From a checkpoint of a small transformer trained on Wikipedia.
Size: 14 layers, MLP 1024 SwiGLU.
MLP neurons of a small language model. Each row is named by its layer, matrix (gate and up: input weights) and neuron, and shows model dimensions 0-127. Each number is 50 + 10 x the weight over its row's rms, rounded and kept within 0 to 99. A neuron's up and down rows have the sign that makes its largest values positive.
After each neuron's rows, "fires after" lists the tokens most often just before its 100 highest values on Wikipedia text that the model never trained on.

L6.gate76:61 62 38 49 56 54 56 35 61 57 55 66 41 41 45 57 69 34 49 40 56 59 40 31 46 50 52 46 32 50 34 50 43 51 58 36 30 49 53 53 52 43 53 41 56 31 49 61 56 37 35 50 71 35 52 37 49 44 57 51 42 44 33 40 54 46 61 66 49 44 49 52 35 49 41 63 73 55 43 52 73 67 58 55 45 43 24 62 51 46 49 48 44 55 56 44 64 56 54 35 72 48 52 47 40 60 57 61 39 58 48 39 38 63 58 52 50 52 46 65 38 64 52 43 57 54 42 73
L6.up76:57 54 48 39 41 60 47 62 49 50 64 41 55 56 46 57 60 58 51 68 46 48 60 61 25 49 52 50 60 49 60 58 54 49 45 44 61 48 56 37 60 57 48 54 48 42 43 47 40 41 51 40 40 42 51 54 34 29 36 67 64 56 34 60 38 50 47 70 61 40 37 60 37 38 53 51 49 55 44 51 50 55 47 58 42 46 45 36 54 31 36 45 58 51 68 43 50 32 42 47 38 40 62 63 54 40 39 75 57 42 56 79 57 49 38 39 48 42 31 44 46 45 61 61 53 64 42 60
fires after: " ", " 1", ")", "en", "ist"

L5.gate247:45 67 33 37 54 66 57 54 51 50 57 53 52 57 47 56 71 42 29 49 35 62 63 56 46 44 50 47 49 49 35 34 53 41 52 46 38 60 26 56 57 43 43 54 58 41 28 56 43 59 38 47 45 36 30 59 59 69 54 52 62 44 52 47 35 51 48 67 48 40 55 60 46 50 55 50 42 57 30 52 48 50 36 38 40 43 46 54 60 66 57 60 56 48 52 41 34 44 53 26 32 51 37 76 51 63 29 39 41 47 48 53 55 49 50 59 53 44 48 61 51 61 53 58 43 55 55 50
L5.up247:49 33 53 46 65 45 49 45 47 60 52 49 44 35 56 52 50 43 38 32 56 49 55 58 39 63 56 52 53 56 46 61 72 25 52 48 56 36 41 55 63 48 47 80 62 38 57 58 69 71 28 39 52 47 72 60 53 59 54 51 44 61 36 47 60 50 51 53 51 61 55 38 59 73 46 55 48 63 57 41 55 43 49 54 64 50 55 69 45 60 51 51 48 49 64 45 44 47 57 40 35 60 48 65 57 59 46 52 49 57 50 47 46 53 39 28 43 46 55 46 68 66 61 44 29 49 53 50
fires after: ".", "ro", "ci", "s", "re", "ri"

L2.gate33:47 51 45 42 40 62 61 60 29 27 47 52 67 60 34 46 42 51 68 57 46 59 52 45 67 49 49 49 51 35 50 50 45 64 54 58 66 54 49 54 40 26 48 56 37 48 23 50 52 57 48 51 48 57 48 33 61 62 41 53 41 49 44 42 42 61 61 55 53 45 58 59 46 53 68 62 48 57 37 51 44 38 53 42 58 52 40 50 45 61 50 45 39 47 54 41 50 45 53 47 67 71 45 40 42 49 48 42 37 55 54 50 50 59 37 51 52 51 52 49 49 41 41 51 50 41 37 69
L2.up33:42 49 45 41 36 46 43 48 52 49 37 39 56 62 45 57 53 58 74 46 34 55 55 20 47 42 50 52 49 39 65 61 52 52 49 46 45 47 58 59 35 21 38 72 54 36 41 56 59 50 47 53 48 32 45 51 31 37 52 51 53 50 42 44 44 35 56 53 52 45 46 44 51 42 51 41 47 46 58 42 41 30 60 50 69 38 37 39 46 61 50 54 50 58 48 43 33 58 58 34 64 51 36 45 28 42 46 67 39 66 43 47 41 46 51 49 53 41 50 37 68 46 48 39 41 53 67 54
fires after: " K", "k", "t", " mo", " T"

L3.gate535:44 45 53 54 55 50 60 58 31 42 60 47 57 45 58 68 42 39 59 47 58 58 40 43 44 50 34 54 37 61 45 53 53 52 60 46 51 42 57 51 50 60 59 56 57 47 52 37 48 37 56 44 43 37 55 55 50 36 58 58 13 51 50 43 48 53 42 37 70 71 44 55 47 61 61 49 57 39 45 51 34 52 58 69 43 47 37 60 48 55 64 53 56 50 42 43 45 53 67 40 59 54 49 56 61 41 38 54 61 49 51 64 47 58 46 60 53 45 56 38 69 48 49 50 35 52 59 49
L3.up535:67 46 48 49 67 40 42 37 51 60 56 60 43 44 35 54 63 47 43 63 48 45 60 54 49 27 50 44 44 56 47 42 38 43 50 35 33 56 60 41 58 55 78 47 54 49 40 38 42 48 54 50 39 42 45 45 28 57 46 47 58 34 41 43 47 47 38 54 52 51 50 45 64 47 42 53 45 47 45 42 47 73 34 46 43 65 57 50 42 48 54 43 54 52 42 42 46 52 72 52 56 60 48 28 57 74 66 40 40 99 41 39 46 50 58 57 54 54 50 47 54 50 48 42 50 45 47 47
fires after: "o", " O", "e", "b"

L6.gate408:41 38 46 48 63 56 50 56 47 42 48 71 58 56 56 51 55 46 29 61 45 50 62 56 54 51 56 56 42 45 59 49 64 43 46 43 55 60 34 68 82 47 43 57 63 46 37 47 47 68 34 54 54 53 48 43 65 56 57 44 54 48 59 33 56 51 56 47 60 58 60 46 55 67 41 42 52 63 45 40 36 33 39 48 61 51 37 56 50 41 45 50 58 61 55 73 39 43 57 57 30 38 46 49 37 64 43 45 35 54 40 41 41 49 51 45 52 40 57 47 46 57 60 54 56 51 71 51
L6.up408:65 48 38 48 50 51 39 57 51 31 38 46 42 69 52 65 56 61 63 47 74 52 49 51 60 40 72 49 33 37 45 67 73 29 48 41 60 41 46 44 65 53 47 48 42 55 50 50 69 57 48 51 66 55 44 41 53 64 63 55 47 53 37 62 50 48 50 34 48 33 43 36 57 70 50 45 52 38 71 33 55 53 45 41 57 58 52 50 39 46 66 54 51 49 42 70 57 60 49 30 38 59 48 53 46 46 38 48 67 37 53 45 40 51 54 40 68 48 49 56 52 46 52 50 57 57 57 54
fires after: ".", "ro", "la", " re", "ed", "ri"

L4.gate665:38 65 39 59 39 44 47 47 55 46 43 44 25 46 55 42 35 47 38 51 38 62 28 38 59 57 54 43 49 53 56 53 43 48 53 40 51 66 62 38 59 43 55 43 56 56 52 37 45 46 60 70 45 57 46 72 49 54 49 59 40 46 48 35 48 70 47 48 49 50 55 55 44 30 35 42 41 59 63 55 51 33 57 52 61 61 54 46 65 44 60 45 51 53 53 46 43 59 68 62 54 59 40 51 68 55 41 63 46 63 53 66 49 37 43 56 43 58 58 59 41 55 39 45 73 53 69 48
L4.up665:50 58 35 56 38 51 55 49 47 36 35 57 47 58 58 34 46 50 38 52 51 45 46 38 53 61 50 41 38 64 64 58 46 55 54 40 63 66 56 48 63 52 58 47 68 35 55 35 46 53 59 76 48 40 49 60 49 55 41 60 45 51 62 37 52 62 42 35 54 48 52 67 45 29 38 55 57 62 37 58 55 36 45 56 67 56 63 47 63 44 61 66 49 48 51 46 47 60 76 59 54 61 38 51 66 60 39 59 55 65 43 72 56 44 44 57 51 56 61 65 38 57 31 39 59 63 66 47
fires after: "\n", ".", "us", " Du"

L3.gate398:51 47 40 39 48 52 32 34 60 51 44 51 61 70 61 45 62 55 45 42 28 61 54 46 64 66 45 45 29 28 60 41 52 58 58 45 41 67 47 63 59 45 74 46 59 51 52 64 56 75 48 49 56 51 52 49 58 37 50 42 38 41 48 70 59 41 54 47 32 38 35 46 46 65 37 64 50 31 36 59 56 27 53 71 61 45 62 54 54 62 46 47 45 46 50 45 56 42 57 43 56 59 46 50 56 49 48 40 46 33 52 40 58 55 40 47 58 51 64 38 59 50 43 33 52 34 48 32
L3.up398:70 39 36 35 49 46 47 53 43 48 41 43 61 55 52 56 26 36 45 50 50 52 51 37 43 40 61 45 32 34 32 51 51 43 30 70 49 46 56 52 42 57 54 56 64 48 64 57 53 58 43 65 41 54 49 36 58 40 37 51 68 43 62 31 43 45 42 48 51 57 32 34 35 50 52 53 70 57 48 58 75 45 62 56 48 53 48 52 48 60 39 48 61 44 58 47 39 61 58 48 41 44 39 40 58 55 29 42 46 52 62 31 40 38 35 70 45 33 47 39 70 53 48 47 59 52 51 57
fires after: "lo", "ro", "o", " bo", "mo", "no"

L4.gate275:32 56 43 52 44 53 55 47 45 38 49 57 53 67 60 57 41 72 45 62 34 66 33 47 66 44 38 59 35 46 64 47 44 47 55 39 55 54 32 24 69 54 44 35 53 55 76 53 47 59 59 58 54 48 39 68 60 63 45 52 59 40 39 48 57 51 44 33 42 61 60 58 52 52 45 36 37 68 64 47 48 43 54 33 49 41 51 48 41 35 43 54 49 38 36 57 33 62 59 64 56 48 43 37 61 51 49 68 53 74 65 42 45 56 30 49 52 58 58 56 43 49 50 59 48 42 54 56
L4.up275:36 55 42 55 41 50 45 53 57 36 36 53 52 44 50 53 63 59 57 72 49 30 53 41 46 56 60 49 43 52 67 54 39 46 53 44 44 55 38 52 40 51 50 38 58 57 57 51 49 50 65 52 54 38 37 38 45 62 38 61 61 50 74 46 40 57 49 47 59 50 40 49 38 54 44 42 47 54 63 57 39 33 53 54 42 48 47 45 53 32 44 61 25 45 62 61 57 61 53 49 50 43 32 54 62 64 31 69 36 46 41 68 32 32 28 53 61 49 24 51 56 55 59 45 42 57 52 40
fires after: ".", "\n", " =="

L4.gate545:40 42 54 36 31 56 40 58 55 33 38 41 38 47 35 53 59 58 66 53 33 32 50 59 39 69 66 39 48 43 37 52 60 50 57 38 47 51 61 52 46 45 55 63 47 45 69 48 57 46 59 52 42 33 48 59 47 41 47 59 37 30 67 62 52 50 48 43 32 54 41 40 72 44 49 62 48 59 37 38 41 39 56 45 58 59 59 54 43 46 52 53 60 51 52 38 49 50 62 43 41 62 58 54 46 53 46 54 36 34 72 77 47 51 35 56 50 57 40 47 37 64 45 37 67 63 48 37
L4.up545:44 31 55 41 48 51 58 53 52 56 45 57 60 56 34 52 52 51 43 58 50 56 52 55 39 59 50 44 42 39 64 42 53 62 54 61 50 45 61 66 54 36 43 61 53 50 51 53 40 50 64 31 53 50 62 61 58 41 40 65 58 51 29 53 57 62 47 39 45 60 58 49 48 50 36 49 58 38 42 50 49 60 57 49 69 54 44 77 67 57 56 43 40 54 48 56 41 40 43 52 53 34 55 39 46 65 35 49 52 42 27 50 48 53 46 40 54 50 60 33 37 57 26 29 51 65 54 37
fires after: "o", "ab", " so", "e", "ed", "red"

L2.gate620:39 55 50 50 32 57 62 54 47 35 46 36 54 32 55 57 54 51 33 50 59 59 37 54 48 54 52 52 53 46 67 49 45 49 41 49 46 60 64 60 63 55 48 47 54 58 62 37 64 71 61 51 56 61 40 53 57 67 60 66 43 62 58 53 63 44 34 53 45 60 62 36 59 47 69 51 54 47 48 59 55 38 47 54 55 50 47 48 23 32 48 52 55 37 53 42 66 62 31 51 59 61 49 47 39 36 45 73 38 40 40 49 48 51 61 60 49 45 51 42 59 45 48 62 51 60 67 67
L2.up620:36 57 55 51 33 45 47 42 67 62 46 42 60 40 66 59 60 62 46 49 42 50 61 45 47 50 47 50 55 44 51 49 52 66 55 41 67 62 63 63 43 46 41 75 38 54 63 56 45 69 49 39 66 55 60 37 48 62 71 40 60 44 37 49 41 56 42 70 56 53 62 58 52 59 48 56 23 69 31 61 63 40 51 50 55 48 66 48 55 55 38 54 45 38 53 43 36 51 52 46 39 49 48 60 58 54 42 65 52 40 50 48 46 62 41 65 60 54 32 48 42 67 67 59 36 53 56 46
fires after: ",", " to", " with"

L11.gate76:42 47 50 46 65 52 47 54 55 53 53 74 55 43 41 47 53 49 46 62 45 63 56 62 38 19 49 73 50 47 65 50 50 48 62 57 52 60 45 52 56 52 58 55 49 57 45 26 47 36 68 67 58 47 58 47 38 39 49 46 60 52 57 28 44 60 38 53 54 41 44 43 53 37 55 43 38 57 43 62 58 43 49 38 41 65 47 51 42 59 42 71 64 48 56 70 39 60 42 66 56 49 51 48 51 54 51 56 48 59 54 42 34 42 57 75 69 66 44 43 40 49 48 51 44 54 44 35
L11.up76:66 30 56 33 35 50 48 52 49 52 46 54 53 50 24 56 43 51 33 36 62 44 54 46 47 43 51 55 39 36 54 67 41 67 39 46 49 34 42 51 49 80 44 64 53 63 64 60 49 39 47 52 47 66 45 43 44 51 58 65 67 55 65 35 51 48 44 44 51 61 34 45 55 59 53 38 50 52 47 64 55 46 62 58 62 58 32 46 41 36 60 59 52 38 43 48 31 12 58 55 46 55 52 44 61 66 45 46 65 64 42 44 50 39 35 51 65 46 54 41 42 46 44 42 39 50 46 39
fires after: "s", " S", " E", " p", " M", " "

L9.gate229:69 59 45 37 78 51 63 41 42 51 47 62 46 32 67 57 39 39 59 52 56 43 45 62 42 46 33 57 45 47 52 51 42 37 58 58 45 56 36 43 60 43 53 58 61 43 50 63 51 40 45 51 34 44 70 25 46 61 49 41 62 35 44 46 54 66 58 55 53 44 42 51 38 67 62 44 43 47 54 46 57 50 61 55 55 62 43 62 49 42 36 55 61 33 57 49 62 57 35 52 53 48 54 60 50 56 34 59 60 48 59 57 39 51 50 48 54 55 52 41 44 60 44 30 54 40 21 59
L9.up229:61 53 54 43 37 57 49 45 61 54 63 45 53 58 49 47 38 38 32 55 52 44 54 43 55 56 43 61 42 34 52 52 46 73 59 57 49 49 59 60 30 54 60 57 51 43 54 57 36 36 50 48 37 36 36 54 63 36 48 61 42 45 55 38 44 60 52 43 38 52 48 64 67 46 41 36 51 47 41 55 54 37 49 46 61 59 31 37 49 50 51 62 48 52 47 33 50 28 56 64 48 55 44 45 46 62 47 47 47 38 52 52 51 65 47 51 85 53 54 52 51 64 54 34 53 53 62 85
fires after: " ", "ch", "s", "y", " p"

L5.gate929:51 40 40 45 55 58 53 49 33 51 58 44 53 29 44 43 54 51 65 53 69 41 63 48 64 47 56 56 39 51 63 39 58 52 47 44 45 47 31 48 51 45 41 29 56 67 53 59 52 40 43 47 44 37 47 45 48 56 58 42 44 65 44 28 64 61 52 42 48 53 52 60 67 54 41 50 57 43 57 49 50 41 69 53 44 65 61 61 64 40 48 56 61 56 64 47 51 66 59 48 46 39 56 46 66 45 33 47 42 42 44 56 54 69 48 43 50 54 62 58 51 70 59 46 54 50 49 57
L5.up929:41 55 62 50 52 55 45 43 51 63 71 62 55 48 60 53 46 50 37 56 64 59 52 46 62 58 41 39 37 35 40 61 56 52 57 42 49 39 66 62 34 31 50 52 50 54 58 60 38 57 46 40 54 60 43 78 47 57 50 59 64 49 42 51 35 47 52 70 53 57 43 54 62 62 48 68 49 59 54 46 37 52 33 51 42 44 49 50 54 63 52 46 64 46 54 64 61 49 53 49 55 67 58 55 66 45 25 50 48 63 45 52 49 42 42 39 67 52 45 40 68 56 54 40 68 66 51 64
fires after: "s", " p", "val", "al", " ", "on"

L4.gate932:50 37 52 44 50 53 42 43 42 49 44 52 62 33 37 52 41 49 45 66 35 42 56 53 44 64 35 52 49 56 42 39 78 43 50 53 66 61 46 44 57 54 40 41 41 49 29 43 53 70 57 32 59 49 31 52 53 56 61 57 32 52 46 27 50 59 46 43 36 43 45 43 61 63 48 39 63 53 45 28 51 60 50 43 32 36 38 60 56 44 56 68 68 41 59 65 50 59 44 49 62 53 46 67 29 41 39 59 45 43 56 37 43 50 50 36 54 51 41 47 68 50 50 42 48 59 39 56
L4.up932:55 55 54 46 53 51 53 56 59 50 45 42 45 54 66 42 71 61 77 59 53 47 52 64 49 56 44 55 49 41 57 37 65 63 57 42 58 58 44 38 56 53 50 35 60 45 69 60 59 39 51 57 65 48 55 54 47 59 42 42 51 45 65 54 52 56 41 50 49 64 42 28 41 71 39 50 58 63 52 49 41 42 64 39 48 31 31 41 47 70 43 47 45 34 43 54 49 49 60 52 37 46 52 45 66 41 65 64 47 49 35 54 55 64 66 28 54 34 42 46 56 63 55 56 67 50 57 49
fires after: " ", " 10", ":", "di", " 1", "5"

L4.gate126:52 60 31 46 45 44 54 49 47 37 38 52 52 55 43 49 47 32 27 72 37 54 47 60 61 41 49 58 71 59 58 58 41 47 45 52 38 55 40 44 42 63 55 45 40 48 75 57 29 43 50 60 53 57 56 56 55 50 55 52 62 39 54 44 58 48 52 43 60 58 55 45 57 45 42 54 51 44 27 30 60 34 50 55 74 59 69 50 44 39 56 58 45 50 40 51 44 51 44 43 52 58 48 52 42 29 47 52 49 37 67 68 53 56 35 60 54 63 60 40 44 51 51 44 42 53 47 37
L4.up126:49 44 55 41 54 63 48 70 43 42 64 49 49 63 47 69 54 36 46 65 68 70 47 64 72 51 50 49 63 58 44 53 47 61 71 63 52 48 64 40 48 51 44 45 28 47 55 42 43 49 49 40 51 64 44 44 52 60 53 73 65 28 50 56 31 46 36 57 46 59 48 43 52 50 51 59 44 44 55 57 46 58 49 40 55 43 68 48 56 71 33 51 51 57 13 51 56 35 60 66 68 48 67 61 43 71 59 52 39 41 52 47 48 60 52 35 57 59 50 44 54 59 67 37 39 63 55 39
fires after: "e", " mi", " de", "o", " h", " M"

L3.gate171:48 59 40 30 63 47 53 50 54 46 57 60 56 26 31 41 54 52 85 44 46 57 55 49 47 52 50 55 47 65 61 40 54 54 58 46 50 51 61 69 48 70 60 55 57 70 43 46 44 38 52 42 40 38 52 45 25 38 59 53 65 48 58 50 54 48 53 39 47 39 43 54 57 56 55 47 55 49 36 55 47 55 44 44 50 62 51 34 50 50 53 45 62 41 41 40 55 47 45 34 48 45 28 55 61 46 57 44 56 48 23 67 54 43 57 68 52 33 45 48 65 50 46 42 62 49 53 45
L3.up171:29 58 66 42 56 45 49 57 46 63 27 44 45 44 54 46 47 51 56 58 40 59 54 39 47 57 31 47 57 31 40 50 58 58 40 39 55 38 48 51 43 52 43 56 43 57 43 39 53 59 53 52 58 55 60 51 54 52 56 43 54 46 52 31 29 23 49 50 47 53 45 41 55 26 29 60 64 55 52 56 45 68 44 41 45 34 60 58 43 41 63 42 40 42 26 60 42 42 57 55 64 49 29 43 53 43 34 43 45 37 47 58 39 51 47 43 61 46 47 35 42 35 61 55 46 54 55 30
fires after: "ar", " And", "r", "or", "s", "g"

L5.gate724:40 41 45 58 37 72 50 54 49 56 33 35 61 51 40 50 51 49 54 45 46 36 61 40 52 56 34 54 42 48 69 60 54 50 54 51 55 49 52 72 58 48 65 41 54 59 41 31 48 66 58 59 48 44 54 55 50 51 53 64 48 54 50 67 66 58 54 54 42 58 57 55 60 58 65 33 46 44 31 50 52 62 44 70 43 66 36 49 54 62 49 50 60 55 59 51 68 52 55 37 62 64 59 77 58 56 33 57 51 43 50 57 44 46 57 29 46 43 44 53 62 36 40 21 45 52 37 45
L5.up724:50 64 41 39 45 54 54 61 57 59 49 56 47 61 56 37 54 54 57 67 50 35 34 59 55 55 36 53 44 48 47 48 37 52 38 57 45 42 42 47 48 40 51 63 44 45 47 49 41 52 48 67 74 32 48 45 47 46 54 44 68 63 34 45 51 46 58 49 60 67 53 46 46 62 58 64 43 66 47 39 49 44 49 47 51 52 48 52 47 46 37 61 40 58 40 52 47 52 29 59 58 67 64 67 57 51 61 48 40 47 49 27 65 69 58 55 45 39 59 59 24 52 49 35 61 44 53 58
fires after: "fe", " He", " F", "re", " he", " f"

L4.gate889:43 49 36 56 52 54 67 58 52 64 58 32 67 40 47 59 54 52 51 66 55 53 57 51 52 70 52 46 58 55 45 45 31 58 56 52 56 63 57 62 53 67 46 44 54 38 35 38 52 57 56 50 35 51 55 42 56 60 41 62 36 51 55 41 60 56 47 57 70 47 59 67 53 61 63 32 49 51 30 38 42 62 45 39 45 73 44 61 51 57 39 41 32 46 45 49 62 56 42 69 51 54 56 62 49 62 50 31 77 49 64 60 36 40 66 47 58 27 46 50 45 63 37 48 37 45 53 48
L4.up889:24 46 47 69 44 53 47 74 45 37 49 62 41 58 49 46 53 42 52 70 46 71 54 51 54 49 59 40 41 44 35 45 47 41 49 61 37 42 50 65 71 45 61 48 56 37 40 51 48 41 46 32 51 52 49 43 78 43 54 54 44 59 49 45 42 66 62 49 63 69 47 57 57 49 48 46 36 58 55 44 67 41 46 51 43 54 69 42 60 49 47 48 47 52 47 52 55 50 61 56 48 30 41 55 60 61 36 39 46 41 43 46 66 48 55 35 49 42 44 56 59 37 48 50 70 61 59 32
fires after: "re", "w", " He", "h", "il", "vi"

L5.gate527:31 47 48 57 35 59 42 56 27 50 61 70 59 61 47 56 65 69 50 33 40 59 40 45 61 44 29 40 42 87 52 47 45 36 58 50 47 57 53 40 52 53 51 53 55 53 39 54 45 61 64 58 45 55 48 34 51 45 57 33 63 34 56 48 42 30 45 59 53 57 49 51 57 58 51 38 56 45 46 56 59 50 34 37 58 54 71 49 28 63 39 55 39 54 39 42 34 57 52 63 80 42 32 51 47 49 68 63 48 50 45 51 43 56 44 48 52 52 59 52 45 49 45 74 39 46 45 42
L5.up527:54 52 41 44 40 49 51 53 45 47 68 46 42 32 59 37 45 56 49 39 59 39 43 60 60 64 46 56 45 33 56 38 37 31 47 59 31 55 29 41 51 51 30 60 66 54 32 63 62 68 43 37 57 37 29 54 51 62 51 48 37 66 57 40 57 46 37 42 55 51 39 49 47 49 58 40 59 49 62 51 38 40 53 47 42 51 43 60 63 41 46 49 40 54 62 50 53 59 43 54 49 53 64 45 43 48 67 45 41 66 48 50 40 65 50 52 45 57 57 49 39 49 60 51 38 60 51 46
fires after: " B", " co", " H", " b", ",", " p"

L5.gate298:57 65 55 40 55 66 61 71 49 49 54 57 55 59 34 66 40 72 46 43 54 43 43 51 51 49 47 51 43 45 58 63 48 57 62 51 52 58 48 55 57 67 45 42 52 57 14 68 45 62 49 54 60 40 41 41 54 62 61 72 51 44 56 41 49 63 54 40 59 47 59 54 37 39 29 56 47 59 41 64 22 32 48 54 48 53 59 42 63 47 38 60 41 58 46 45 50 57 40 59 49 57 59 55 62 36 55 41 38 52 61 41 55 56 61 33 46 69 39 33 45 46 51 47 41 51 44 42
L5.up298:45 68 37 71 38 55 57 61 53 38 31 52 65 30 38 46 48 45 46 39 31 52 51 52 38 38 42 44 63 55 41 60 56 53 56 54 47 44 44 40 36 38 63 51 51 55 64 52 37 31 53 51 36 55 33 56 34 54 50 43 50 49 62 43 46 72 51 52 52 49 44 54 43 42 47 59 57 48 44 36 49 34 57 58 59 31 39 50 57 39 57 56 45 49 24 32 49 47 57 64 65 49 42 42 40 43 47 40 28 46 62 57 43 36 53 49 52 59 45 46 54 44 70 54 51 48 42 41
fires after: " at", " T", "t", " to", "ot"

L3.gate913:51 43 30 48 59 54 50 38 48 48 59 54 55 58 62 49 64 38 51 59 54 60 67 46 53 50 41 37 49 47 61 53 59 41 51 45 56 61 27 65 68 36 47 47 57 49 37 45 51 58 52 46 48 46 63 63 48 43 39 52 31 25 56 63 67 52 39 45 66 40 41 49 42 56 57 67 61 48 49 50 50 50 33 62 50 55 39 47 48 60 55 42 50 53 64 64 46 43 56 37 55 55 48 70 54 41 42 61 38 53 67 58 47 58 43 60 58 24 59 41 63 29 60 52 52 45 36 58
L3.up913:53 52 60 32 58 44 47 64 41 63 55 39 59 45 50 43 57 57 50 49 46 63 64 49 64 51 59 49 33 47 43 58 58 54 63 60 42 59 40 56 30 43 66 54 59 57 59 53 34 28 41 50 66 64 50 47 35 67 39 34 52 47 49 48 46 47 43 49 57 59 53 54 67 58 56 48 56 52 64 38 50 45 65 33 40 44 45 51 34 40 69 35 43 64 50 61 50 36 43 38 37 53 51 43 46 39 46 40 59 82 73 59 47 49 38 52 55 31 46 54 52 57 42 49 50 40 62 52
fires after: "le", "mo", "e", " inter", "ho", "o"

L5.gate642:65 43 52 54 31 56 46 46 58 34 55 47 64 54 50 56 59 62 33 35 43 41 53 44 53 43 56 49 48 64 34 49 40 49 35 43 61 57 49 30 46 63 63 62 62 57 67 46 45 66 65 56 40 52 42 57 65 71 28 41 61 43 37 47 40 51 54 53 45 69 40 58 59 46 34 63 48 55 43 56 39 56 37 50 54 59 54 42 62 62 40 63 69 50 38 33 48 54 39 54 65 42 51 63 59 61 54 49 63 47 43 52 50 37 35 54 55 55 61 55 55 34 33 51 49 46 47 55
L5.up642:50 56 48 39 40 46 49 61 41 45 52 65 42 60 50 35 41 60 50 40 52 45 41 46 60 56 42 55 55 56 41 43 21 70 53 53 50 53 43 43 47 65 28 48 55 58 36 53 44 42 43 52 54 42 48 66 46 52 61 41 54 46 44 42 36 40 33 57 61 66 49 59 33 44 51 44 78 65 53 54 37 47 43 37 52 43 46 65 47 42 62 59 60 61 74 53 54 58 47 60 47 41 43 40 61 49 44 46 48 57 51 59 38 47 60 46 45 49 52 55 55 71 28 59 52 57 35 59
fires after: " B", " Du", "low", " count", " co"

L5.gate385:53 24 39 61 35 56 48 65 72 43 57 56 42 55 48 42 50 64 32 47 39 58 59 57 41 47 50 60 48 61 57 39 70 55 49 45 34 62 41 43 71 65 48 46 63 27 34 47 46 50 47 58 44 58 36 41 43 78 52 38 46 55 49 65 51 52 64 47 45 40 72 39 52 57 47 48 51 48 56 56 45 48 48 45 47 44 45 62 50 52 39 74 60 41 59 37 52 46 52 58 36 35 52 53 50 61 63 54 50 57 53 46 44 46 47 56 56 47 56 36 37 60 45 54 70 46 49 42
L5.up385:41 57 50 34 58 51 34 46 71 65 32 69 62 43 36 57 47 39 52 54 37 51 55 58 43 67 67 53 55 50 52 52 32 48 54 36 54 46 58 42 45 53 30 61 51 48 47 54 58 73 42 42 60 32 48 54 59 58 60 45 58 35 63 58 55 35 40 54 50 53 50 23 55 49 41 51 45 59 61 56 42 41 56 35 54 51 68 37 58 44 55 54 53 67 60 51 53 58 57 57 47 25 40 66 27 48 44 55 47 41 65 52 58 86 72 43 56 47 56 33 44 48 50 56 67 65 59 62
fires after: ",", " co", ".", "la", "co", "s"

L11.gate968:67 31 54 62 45 63 52 36 48 31 65 38 45 52 35 43 50 50 52 27 51 44 67 57 56 56 50 55 44 45 44 43 46 44 57 66 71 59 44 56 60 60 49 33 63 43 62 62 36 54 44 53 40 44 41 47 42 46 63 75 28 60 58 38 43 54 51 52 39 28 40 68 69 46 40 54 48 36 52 44 49 31 46 58 46 50 55 54 42 66 59 38 43 50 38 44 44 48 49 40 43 47 48 64 57 36 60 45 51 51 51 45 53 56 51 62 58 53 38 50 43 48 55 39 53 53 46 50
L11.up968:32 41 52 58 57 51 39 51 51 59 36 40 56 44 51 45 52 47 50 48 50 47 31 58 48 53 58 49 57 62 66 48 58 49 51 54 56 49 42 51 46 49 19 48 35 44 64 50 60 50 59 57 43 42 46 56 55 53 42 50 54 46 38 44 42 48 36 76 50 49 45 51 54 49 54 66 64 58 61 51 37 49 47 50 51 57 51 39 50 60 64 63 56 64 42 59 34 39 65 43 43 59 48 59 58 48 38 67 49 41 50 46 73 58 45 28 63 39 49 46 42 61 58 61 60 64 73 46
fires after: " ", " work", " con", "s", " he", "ist"

L4.gate172:50 37 32 46 43 53 57 56 57 36 57 59 58 46 36 52 54 41 18 64 46 45 60 42 47 47 48 50 43 54 41 53 60 42 63 54 61 62 58 36 48 47 38 65 52 52 35 42 52 60 40 48 56 53 33 47 54 53 61 60 36 52 59 54 48 41 52 40 51 53 45 46 60 52 56 52 56 65 45 38 38 42 40 42 47 51 49 54 65 37 60 65 42 51 43 52 50 49 46 71 54 55 69 57 34 38 40 63 53 29 37 48 48 65 47 33 78 61 38 26 44 50 55 45 43 55 57 50
L4.up172:31 72 38 49 66 58 46 43 45 52 43 62 44 44 50 31 40 47 48 30 49 28 41 55 60 28 51 64 70 67 62 50 66 66 62 34 48 43 40 32 46 53 29 46 49 44 56 47 42 55 50 33 53 52 46 37 57 63 48 46 48 51 55 36 45 41 40 44 68 59 49 58 40 46 21 59 22 44 34 57 60 43 39 58 53 37 55 64 54 55 52 53 37 44 56 62 43 58 48 46 46 48 50 71 56 50 49 44 46 29 58 44 62 68 51 69 42 59 52 53 31 58 39 53 50 51 48 74
fires after: ",", " to", " La", ".", "z"